{"num_key_value_heads": 1, "vocab_size": 8192, "norm_place": "pre", "rope_theta": 10000.0, "tie_word_embeddings": true, "init": "uniform", "init_std_o": 0.0, "init_std_up": 0.04, "learning_rate": 0.00327, "warmup_steps": 307, "schedule": "wsd", "batch_tokens": 131072, "max_seq_len": 1024, "train_tokens": 559400000, "dataset": "wikipedia_en"}
MLP neurons of a small language model. Each row is named by its layer, matrix (down: output weights) and neuron, and shows model dimensions 16-111. Each number is 500 + 25 x the weight over its row's rms, rounded and kept within 0 to 999. Numbers have three digits each. A neuron's up and down rows have the sign that makes its largest values positive.
After each neuron's rows, "fires before" lists the tokens most often just after its 100 highest values on Wikipedia text that the model never trained on. A number after a token or word is its count.

L13.down24:483504502509492556491506493491498507499516462497496491492494497497500482517502500506500476512509497269502506491490499483506526490528506511502499611493486498498507494521517492506511483496508475505501506501506538496483488498506512482508592516487500488500504495495493479506496497527491496490
fires before: "|" 61, "-" 26

L11.down189:479520477496525464478498482544482509501473447472487423487517475506521473536493471515511483518524532554530518548498519508534532511512495513551490514542501532507480508529485443475483479485489562473465505555532503486469500489517473538493461476457518502501530538498518502504488532452458509464
fires before: "s" 15, "d" 13, "ing" 10, "ments" 8, "ed" 8, " to" 5

L13.down107:491541494510485487504493472501462517518507517521515519472486526556496494472517497512530512493470498468507547509488460472526562477526553475519497475448504458525492510481531458509495469526526522499503550451493485477489498484506509558482490493510479510484529459527466499544525476488478516506
fires before: "1" 21, "2" 15, "0" 13, "3" 10, " 3" 10, "4" 6

L10.down494:516514485506475512474513507494488491516523496513518482523527480505538488495509540530499480501486488468466484495527505457475477479467463464471478465509525506485463523506497520475468462465529481460484475517487497524502504477474500455462493537467511497487474497486492504509524526505501484499
fires before: "|" 67, "-" 5, " \"" 4

L9.down635:517490490510560510483486463518496443552546492477474530469531522482512482491487506505517484504545498424446508536483505580471484479487501486499505491521498482483510513495515489497522510489503487524515489506505533470440502524482501516496490472477481492500487463541557487470492529516493520510
fires before: " of" 26, "|" 15, "0" 6, "sq" 4, "s" 4

L8.down221:486513487522464501464490481468542527481462520477517475498462501526480537501489541483497459569518486465506479508511494506474478508496506545542490492534471510468538513470468497482484471506530535511509493485483417476498477501476468476511491528545468451520467530496535516477497517513477535520
fires before: " |" 23, "cal" 12, " on" 9, "s" 6, "st" 5, "c" 5

L11.down272:460508543468517507492522466496508501511507494523503529535470486475508515497519488529526488478442501460466539494491480503516448533461528473526505500453528521497494510498478473536469534522478493505487478499486462465536452517487502483545521488533487490539481484452489467552507492475515489489
fires before: " |" 37, "." 14, "\n" 7, "c" 4

L13.down86:509524478471532513500555533531521484495502518477504494504453509517489477519494557503531527467529523566486492537527529533513468491513507496492459478459499460506527488516504541497482514513504522508488529581512503483460532476471500415505479494489476530506498534491541484495483508515498505532
fires before: "l" 36, "al" 13, "d" 11, "on" 7, "ry" 7, "ali" 5

L8.down106:562506483460525533463505475490500517497496504477497518524491492480484530485491490525530507510488497608528513495562496464494489490481493507461499479517467479498505517512496489537492525476475493482471502484513507516513490497488528480540481471489517471489504495453399456464492491481456525467
fires before: "|" 95

L10.down74:505509493437465482489515496474544500539496503501498510504467496489505520530531462539502507483486493463467511501445488449471505554435508527495499499511485515499477501482495496512517488517471477512526501495516496505531505466515482471532485521503516518517490461498419473553488540506512468524
fires before: "." 42, " |" 24, "  " 5

L9.down324:538502513473490492496507476521490533541529517508516500499475501427497512477478531483520500497511463461478525554504485507498478534511496497470495520521496490485524514450518529548509496486460476460483492503460475513528458464518501527532561535495530478499445482506471470521505490477503473500
fires before: "," 19, "." 18, " of" 13, " and" 5, "'" 4

L11.down503:542449508503469462533520512464498563488529432504491503494493473500467456505464523490499515499484507543512514522494506498466479494509500510464535485547485453496496507455486484499470470537488476527517540532503493495468551452555524487496504507498532516504494503525511512499482480483480514518
fires before: "|" 31, " as" 28, " to" 4, " of" 4, " from" 4

L13.down333:524514517490503524465492501507512496503499506470494544500496539511534501537514532497506479519487515557532508499523476533482477566479513487497513465522481526467531518484516513447532446547481484488467512476509486537478475459511501487514486514515495491516529487522444466526505507508536493521
fires before: " |" 82

L13.down181:510527510444519531499485478491495481511514461442514477489526488519527519497502496509505522523475469339501512481484523460500511485494488516501504569498543480501479513529453491485514484491479497498518505460514514468475505512525532517493509471447510505498535534483525524543498529505517468487
fires before: "|" 65, "-" 21

L11.down404:516503495496504444499507513495502492487501528505512507510499497502501503496507507495491514498500496760493509516508500522496486511468508490487509402511520500498499498471490501502484500502488503511515511498497464503525504516490490496500432488511499482491500505508519500505484501468510499501
fires before: "|" 62, "-" 24

L13.down21:491504496490558465525488527508559468486510488516498520552471467521566519483502513487527502462519512485510491533559501508545503495490516474505532499507479486498537498496504476548471531480528506474485509512486487481482491526458502477505485490496507523485541474492537462485439501530500512496
fires before: "l" 17, "r" 14, "ar" 8, "d" 8, "ls" 7, "ler" 7

L12.down613:537522511457499511493491511510529555509467513519507514518520478543527457502477467523517536493531491471494531500479523499498484488530505445476486543528459532494538518509520458537466501493521542513540473513526499498474514531495514494533495484514496525490507510503481483519550503486493515482
fires before: " |" 48, ":" 21, " of" 5

L10.down490:554503488514519498528514490546524480487514493460496515502495518511464539462495498484497478526517533542541491494523499515486507482503528483512505473505514478555483501478475487494550501505450521526425525511523545511519471531497493530452514537549579480508472516521523510502540525530502495450
fires before: "=" 94

L13.down593:487488524481508507471469486521449496513480455464549510517526509503503498486496505496504478519529455477517514467556501523459457508498511550463483485515506507495528514480478576467452472508510515457501492541500519497490530498474484506501482468511490476551486507525568532478487536510520539497
fires before: "s" 77

L12.down508:518496492504501510475455471534525444535499503482474500505475459458519543460493518465495506526475489441517493489486516440486493538470495507537499520527483479493479455505463481472545500504466476471507524498517532506544491497509497530480499479522488441527521511508546526534501525503459533483
fires before: "=" 95

L10.down356:464492514508505469545530500498493519529485501450466524457466527443488495488518538466528492532471541440465524513464465480517468507501514535522513513542475573499531492468499504500514496468512555532515512472476512504502501494504469457528556460466522498518484511511454508574483544463483514508
fires before: "|" 32, " |" 19

L7.down109:439480466543506501523475543513499482547498526509468510503498491441504498484512479513481514500521492461499507491492539505538525472497485534504516520479501481510481516505528484460514507518476511497510506546517515464509465459494505507484501477519513514535492503481565513539518526544500535559
fires before: "=" 28, "-" 14, "ist" 11, "e" 7

L9.down605:490507521490516506453511495482505476539515495484549488533548484555484518511487490510475521461440503483477530503531531503498482496500514485517506504463531500500454522475479497463461517483482486493466451529509500500457507487479507490491505493456496519555487490502463462496464510505512515481
fires before: "-" 23, "  " 20, " Candidate" 10, " |" 7

L7.down564:476531502530517500531488431496466498505537548513498509524468498502496541449525488545466503500424499494498474528537463508456511470523526552490473510462504502511490535466463491486480501504512498528461506496504522474499508483502512465520481525499511480511522487443485440483523493523544504481
fires before: " \"" 21, " |" 21, " April" 4, " May" 4

L11.down461:537472463494492508517486496481490493521524541489507481448489517473506519480533495493487487431503541512494536475505528523537487487516512516512459464447539529486521476507497480479477503497496499517524522505447498548499486465435479466487502492537498525515502487464460474513493487459489442554
fires before: " |" 51, " of" 4

L10.down597:548535522516511496477480516504491527480489496504460489463493485492494463478501513500508552522482543482492520468477549529460511524535489508529530509538527505497451487489466480488528491528510520494506427521518506502476494476430512492515536493521529527478556458526536472524513500486503457515
fires before: "-" 53, "1" 8, "0" 7, "ure" 6, "oms" 5, "2" 4

L2.down121:505486507454519473525476530537534517506486500506525493490481476541496511466507499529487467535495539503523537484449483503510462468501519480488505531529494464498470489512516505469479498512480540502453483505496488521518532497541525434474494496500528478509491469468418485481494474513447500489
fires before: "s" 70, "W" 7, "E" 5

L12.down134:510484526522468523501479499533488502503521514476482441538511472518507487470516479507528495528511489414459502525489538438552510471459507494511525513552482520505485498511514488510505486440480518512501515513464464489524516500522535482491487496498457497515494534510519504520510489481493518502
fires before: "=" 83

L11.down466:477508528473486426500517489469506509530523512537581498484484506477478493498503481529522476505452456479522550481464515470499512480477504526476473505462476472473535468472493496480487503511474459487529531485523500534509496517548494498475499501489479484492519480538522472491478486470512469526
fires before: " (" 40, " |" 15, ")" 6, " stream" 4

L11.down726:475479503522518491515462438481498534511520488501549500481517477463503480500500479535525513551527478554524483497504526533492498461518498495518513556514477500477512535471506490491514521518519532511500494476500516521483494485494496525528513484500522474535548513515520502507517465468508547470
fires before: "d" 22, "ment" 15, "ing" 9, "ed" 9

L13.down502:458512539478462479490504464493506512465494518456529519548538502496521475521494497514494510463500446445497489500519467492483481517485453520530495483444498540465495497488510463515520525523555539462480508504469467482498501500485475508474472496542510447496538487466473499529476548473485469497
fires before: "-" 41, " |" 24, ";" 17, "|" 12

L12.down325:478532492472518465493464508542543518510493470501458482482488508515515483459534463495498479473497543516510460490508500482495516532516487499520529457495508437496479485507497472508498517529468461514518536485460529499534493489476509478478538475470494517497516485502434503530493441480513480549
fires before: "=" 30, " =" 13, " and" 6, "s" 5, "c" 5, "ot" 4

L12.down604:552507506491525543525500471496499525461477509482495521530505454552505515497528493516496505431482497500527510517534493452480476520503471513509521470542500487526466533470509472489495531452501500496415465461524474519490505490506518511480542501519525513521466514473526496485491498468474467482
fires before: "|" 66, "/" 7, " " 6, ")" 4

L13.down372:523511528517501539440456512534508490505532480490511578505468550510495493519496489466510458515478503513472541510543550495485518500514483466496510482472512485465510536504529475515544552467515513502471491498512472473511529541506509469520480525541487538473488509541453508532464491480553468503
fires before: "=" 22, " and" 9, " of" 8, "ass" 5, " =" 4, "ound" 4

L13.down487:506544557552503516520500495473490509508536499445527519558510501479513523515538519458475476498480502469470465515510486519483508503494499527519487497546474479512488553491466514519454496515530506493469497461515458482521517501498512473508490484508506488496496491483530489488485493499496468494
fires before: " |" 40, " be" 10, " \"" 7

L11.down740:492513521487475481524519468513503479484501445461505527532515465488488553497476462529547490469482508486499489490518483487483532480473498501534481485504528510499493524485520499479507473495547516496501477537495490501488479493481483517461501479525473487504469513479420541516519492541531498479
fires before: "-" 63, "\n" 35

L5.down559:531485486464536535489502454477487497464475486514511463460503483482479497481548520494489475478520482438513502494532534520482477475498515531476482524521507481471567528522497467498478481464500475495498497501463500455483503470521476487519501479472509524498523530489470482515503447473492538469
fires before: "s" 45, "t" 7, "re" 6

L13.down452:521463516522491518478486524492512491510486487545479524500503566495489535547516481493478504515493494612544510496538471473479535486496467506517495513508531489504533521521503496491517482515506484509512502532526492505508507501504458544476474493487474489460477479520432493538495524463523511516
fires before: "=" 95, " =" 4

L5.down205:451444548492477468500507488484511474516487464526452472501465479502555514490536526504521508490480455462541522489441511513505492487455497542527485554509540501467509480471497495526522549503498488479482548523497541489500504489502504461503509457538473476512506520440482531520512523489509493476
fires before: "-" 96

L10.down60:523524504510490528514473451464510534496490528471515488499494489513488501521503520505496532522483494482508532487508511503514540530518552498501573527497467534490440458475484476482519486493498494504501493535513471498495477446501518514535497515527512492502513466552514511531514471506482520443
fires before: "|" 42, "-" 40

L11.down352:501516440487456489511517555480498538513479496536517512549479510500457494497477529522449533451521489522520527506479498464513487467452522525486500495491493469471540510485486506506535516489529477508490489522509537536497502480498506484501520534502500541492501502525589501468489532499524503514
fires before: " as" 19, " that" 16, " to" 15, "," 8, " in" 7, " by" 6

L11.down760:522531501507496531522491493477498514475505491512517495491504538492509502491484523546481510486529524448510493481496498550537505512542484464482536477489473469489547502499510473506480480494478488547510492540479472510474528477504528443505503465500460531487484471489440514488494462518478501527
fires before: "s" 61, " |" 13, "re" 6

L9.down748:500518507506548501501508542517491521557499504492463469476461497520481524515539474501472480462506504487514510472512519492515513483517506564510517461485524522520521508470556533470484488526510501460436524507502445468522451526521478504492525519467506492519531498515436463558526505472462504437
fires before: "-" 58, " that" 5, "," 5, " to" 4

L11.down424:547525489461507465540466468512503499488502436473480529529459515486515518524500453533553496494477468526520512529538454508484516547490466483497517487515490476530524513484525489468499519530559495523482495468524468490497463508511491489503502468510508482481485475471526467487471506502494506526
fires before: "|" 84, "\n" 4

L9.down585:490495531523558472511497480474502531500482503535498495533484484542497479535484490504509547497475487527465499478491516473453521487496512516514537508507489478503534466499539490527515470503525492465498491503495507459493472531490562511544459498461532456520460544492520504489495561498474517518
fires before: "-" 76, "|" 6, "N" 6

L10.down87:474509532504508495490476487504480505456481497502537525516506451501513500497518522492519541506504499569472510492524518501498498472459524512510525487514518476545547506486513497554506476464500506495498483545514527457470516466450493545548472524513476484526500498508527488531449533538474508504
fires before: "-" 37, "|" 13, " a" 4, " in" 4